From a checkpoint of a small transformer trained on Wikipedia.
Size: 13 layers, 18 heads of 32, MLP 1152 tanh GELU, 48.2M parameters.
Architecture: LayerNorm before each block, rotary positions, normalized queries and keys, attention and MLP in parallel.
Training: 285M tokens, 8689 steps.
MLP neurons of a small language model. Each row is named by its layer, matrix (down: output weights) and neuron, and shows model dimensions 160-223. Each number is 50 + 15 x the weight over its row's rms, rounded and kept within 0 to 99.
A block is one neuron, or neurons of one layer that tend to fire together. After each block is what it responds to, as a language model described it from the Wikipedia text at the highest values.

L9.down263:35 49 49 43 24 60 42 59 59 61 62 40 63 50 72 46 56 54 59 36 46 51 42 43 62 50 10 40 15 52 69 59 90 47 52 59 59 36 59 57 52 52 44 51 52 27 68 39 75 41 34 53 57 23 44 47 54 37 63 64 62 31 53 38
L9.down359:31 53 45 44 46 64 39 41 60 22 49 48 68 45 36 69 67 58 67 19 65 55 23 27 70 79 46 72 48 54 34 51 99 42 50 47 49 53 78 53 45 59 40 60 02 75 41 44 34 63 59 70 51 44 28 78 26 43 67 64 46 51 44 48
L9.down834:21 42 64 44 30 40 39 39 46 67 55 56 61 52 45 48 46 28 43 44 70 71 34 75 55 34 56 60 38 53 29 64 65 55 56 60 32 33 50 50 48 62 59 58 45 66 56 63 07 42 74 70 69 58 73 61 31 27 49 29 41 93 71 63
L9.down909:50 42 49 40 27 59 50 60 35 41 63 23 41 59 63 47 65 68 52 60 71 50 44 62 49 41 50 36 03 31 67 49 43 39 63 28 49 49 41 42 32 54 48 54 45 47 33 65 78 63 30 71 55 25 67 34 48 50 54 54 36 35 54 49
Description: Transitive verb before object. Fires on a transitive verb or its ending, or a preposition, that takes a following object, mostly in narrative prose: rejects, supports, confronts, against, in front of.

L9.down326:34 49 63 47 52 28 53 38 74 39 52 37 59 61 74 64 38 27 58 62 37 54 43 30 76 43 64 19 42 64 75 27 66 54 31 82 43 31 57 49 48 66 68 42 15 54 48 40 53 54 68 70 54 48 19 55 68 34 69 67 29 64 44 40
L9.down689:33 41 61 53 37 44 57 22 48 61 54 60 44 48 53 69 38 58 45 42 54 59 75 60 24 76 64 53 19 45 75 67 42 43 41 71 47 52 62 77 46 51 64 42 37 37 55 21 49 65 29 58 47 64 48 38 69 61 43 43 35 46 52 37
L9.down1008:32 42 42 70 42 65 55 43 14 49 45 77 42 68 44 48 07 47 66 51 54 09 45 47 66 46 96 61 28 49 63 20 52 50 75 58 58 59 54 60 62 47 57 60 55 44 77 52 58 24 60 41 58 46 73 67 36 38 60 41 50 55 30 69
L9.down1074:49 50 48 55 18 57 49 59 26 63 56 59 66 53 69 39 43 67 81 49 50 00 50 53 64 56 67 35 20 54 61 61 51 37 28 63 63 36 36 64 72 49 51 48 38 68 84 34 44 65 36 51 48 52 65 63 43 56 81 54 39 49 74 64
Description: Prenominal modifier completion. Fires on the token that completes an adjective, participle or number modifying a following noun, often a suffix: -structed, -able, -ful, heavy, 12.

L2.down246:27 49 43 60 46 37 55 68 50 75 68 55 46 54 60 33 62 45 65 61 38 85 45 63 54 58 06 15 51 32 24 59 99 82 28 63 23 53 39 66 83 43 39 31 56 29 78 25 37 82 54 71 57 42 37 29 44 60 36 77 51 53 70 55
L2.down520:35 50 41 60 55 38 59 15 59 59 92 45 00 56 70 61 35 63 55 43 48 19 28 60 64 41 37 60 46 55 47 30 48 61 42 78 37 70 26 36 54 41 43 53 61 52 55 46 77 56 38 61 53 50 25 23 47 67 80 69 49 48 45 37
Description: Year plus comma. Fires on a year with its trailing comma or parenthesis after in or a month, e.g. in 2015, and 1955); sometimes a phrase-final noun with comma (history, project,).

L5.down85:43 63 40 43 24 45 42 49 57 54 38 72 54 65 84 33 42 80 24 57 63 49 21 54 51 59 48 52 32 35 55 44 51 62 61 43 42 67 61 59 75 52 52 69 61 83 45 59 36 24 43 47 63 43 79 70 47 20 34 43 39 50 75 58
L5.down351:71 34 51 33 37 75 62 52 57 67 59 48 67 69 35 42 42 29 40 51 62 59 42 49 61 36 72 58 62 62 25 35 35 75 53 51 52 51 54 49 68 48 45 58 54 67 24 47 50 55 73 70 58 46 59 76 45 39 35 70 45 56 58 57
L5.down520:54 67 60 67 47 51 13 55 78 33 70 49 49 53 51 73 50 49 29 77 11 33 26 29 52 27 54 45 73 42 21 29 43 60 58 68 47 69 46 59 52 42 57 62 22 49 54 75 48 44 35 49 62 60 57 45 52 42 42 40 57 43 36 70
L5.down521:54 44 28 55 39 62 77 79 46 47 50 26 20 69 57 57 37 34 52 59 58 28 59 46 38 40 39 45 80 63 44 47 81 56 59 71 60 61 57 46 46 49 67 49 33 69 47 49 48 47 65 41 55 62 72 34 59 59 68 46 63 82 31 42
L5.down632:32 59 33 53 60 50 46 50 68 46 21 65 81 81 51 59 34 48 62 43 40 52 43 29 38 34 47 64 09 63 56 80 68 62 33 45 45 65 52 78 39 49 61 88 53 50 34 61 44 64 29 19 46 54 50 76 40 64 56 51 50 55 39 69
L5.down708:45 61 41 67 45 58 42 29 63 42 51 17 36 54 41 50 69 75 35 35 66 65 37 54 65 50 80 50 77 35 42 52 49 64 52 49 65 46 64 74 66 45 59 68 29 00 34 34 42 48 39 67 51 60 43 59 41 56 50 31 69 53 55 48
L5.down1063:61 62 61 62 37 55 36 63 47 57 59 42 51 90 51 52 35 67 55 60 63 53 56 55 43 32 56 55 32 63 47 42 74 62 99 64 51 49 16 42 58 52 54 31 39 53 56 93 53 73 76 46 35 63 56 59 60 44 58 48 52 61 24 15
L5.down1074:45 67 54 73 38 47 48 45 55 49 42 56 29 53 46 26 53 36 43 51 69 58 48 25 76 46 47 78 36 49 29 40 57 46 43 54 64 46 65 78 53 54 42 47 31 57 38 56 50 70 58 83 68 63 53 28 60 50 51 41 36 48 46 64
Description: Intro phrase boundary. Marks the end of a sentence-opening adverbial, such as the comma in "In 1965," or "Since then,", and "to"/"of" in "returned to" and "member of".

L9.down218:35 43 26 49 57 23 56 43 38 58 56 43 66 58 20 57 47 09 62 53 72 00 43 73 39 61 58 54 35 63 70 61 20 55 57 66 34 39 78 46 61 22 60 48 69 61 71 55 44 45 60 56 52 61 51 35 38 53 75 44 39 79 38 60
L9.down956:39 19 62 56 48 73 44 57 67 46 46 71 55 66 32 58 49 23 65 61 73 55 57 59 48 48 66 36 65 72 54 55 49 54 49 85 43 70 54 65 82 64 47 49 65 62 56 29 71 39 58 43 47 49 59 59 23 53 39 58 55 33 46 26
L9.down961:42 69 31 24 54 32 36 20 66 58 31 54 43 47 25 41 51 46 52 49 61 37 50 48 47 49 58 41 70 53 62 67 41 54 17 73 73 11 41 37 42 33 17 56 66 33 38 49 38 45 57 44 55 55 50 52 21 45 44 43 65 73 74 62
L9.down1086:41 58 38 46 47 32 49 50 48 43 44 44 43 46 53 52 63 31 70 59 55 44 22 47 71 43 44 57 58 57 55 58 50 70 52 88 42 51 47 52 73 32 46 64 49 22 64 45 42 90 75 78 41 44 34 43 24 69 36 18 42 68 19 40
Description: Word-initial split pieces. Opening byte or piece of a foreign-script word (Greek, Burmese, Gujarati, Japanese, Hebrew, Korean), often after a quote or parenthesis; more weakly, first fragments of split English words like Att, imm, ent.

L5.down90:48 66 74 56 31 66 54 56 26 32 38 60 61 38 64 71 53 40 51 73 76 58 62 71 57 40 71 59 51 66 14 53 26 66 26 48 58 44 48 79 63 39 54 68 54 74 57 42 66 67 31 42 45 62 42 57 45 53 63 34 39 32 89 63
L5.down186:57 32 45 62 40 32 53 37 57 61 60 35 30 45 54 70 64 46 82 51 74 41 63 70 13 35 57 65 52 33 66 57 24 81 45 48 60 34 39 52 24 37 36 34 42 56 44 75 52 56 68 47 50 44 45 30 62 88 47 63 63 32 52 53
L5.down200:71 34 41 49 30 71 59 56 48 62 46 61 50 68 72 56 63 48 37 62 33 36 45 55 62 52 39 23 50 47 51 45 78 48 48 72 50 27 48 52 65 40 52 14 27 19 47 43 46 33 53 44 51 70 58 54 41 81 75 46 68 45 89 57
L5.down580:57 57 45 47 30 29 38 72 64 94 55 51 56 43 41 45 55 52 51 59 42 54 57 43 73 29 42 49 49 43 47 28 43 67 65 37 40 44 57 72 68 50 47 05 62 66 40 58 68 63 59 38 44 71 55 30 63 52 39 55 81 59 59 07
L5.down613:85 71 58 58 19 37 57 47 36 44 74 58 49 60 44 50 53 57 21 46 48 28 67 47 64 51 89 13 63 68 53 93 50 42 76 56 71 46 57 63 54 55 55 52 35 49 08 44 54 43 53 56 40 63 40 62 64 57 34 42 55 62 36 42
L5.down622:47 42 31 64 35 64 61 72 98 89 65 46 26 43 49 50 35 55 74 60 76 66 22 52 53 39 73 48 76 43 25 45 64 73 41 39 47 60 57 43 67 35 76 28 38 33 65 51 69 70 67 68 50 51 44 53 58 42 52 67 51 57 60 33
L5.down877:58 21 71 25 49 45 64 31 58 67 39 54 52 59 64 47 54 37 52 62 46 65 54 18 62 43 45 18 78 33 54 43 66 31 80 52 39 47 55 40 54 43 28 58 44 49 49 55 46 30 52 47 60 65 59 41 54 20 28 16 58 31 40 84
L5.down946:38 41 45 40 47 54 52 56 46 78 49 31 32 36 27 69 52 47 54 38 59 39 37 53 70 74 40 46 65 52 64 65 74 52 20 38 30 72 47 46 46 40 28 42 51 37 44 65 39 27 29 61 34 42 69 37 75 52 64 62 49 55 70 76
Description: Word-completing suffix tokens. Final suffix pieces that complete a word split into several tokens, often adjectives or participles: manip-ulated, harm-ful, ad-support-ed, unpretent-ious.

L2.down308:50 54 31 49 45 56 66 25 39 54 34 42 66 49 48 65 71 63 35 44 26 51 47 32 44 29 91 31 29 35 20 53 62 34 69 54 52 36 52 43 63 65 63 47 29 57 58 39 64 09 31 44 42 29 34 48 22 47 45 37 45 25 44 54
L2.down792:36 55 54 41 51 51 74 12 62 63 70 61 58 99 68 63 55 30 49 57 36 39 31 50 59 40 65 66 39 54 45 57 58 42 72 48 39 49 28 33 42 55 47 29 49 55 62 59 60 62 72 44 45 21 66 37 48 65 51 15 50 60 11 53
Description: Participle and adjective endings. Word-final suffixes closing past participles and adjectives, often before by/to/in, such as trafficked, isolated, modified, esoteric, compulsory.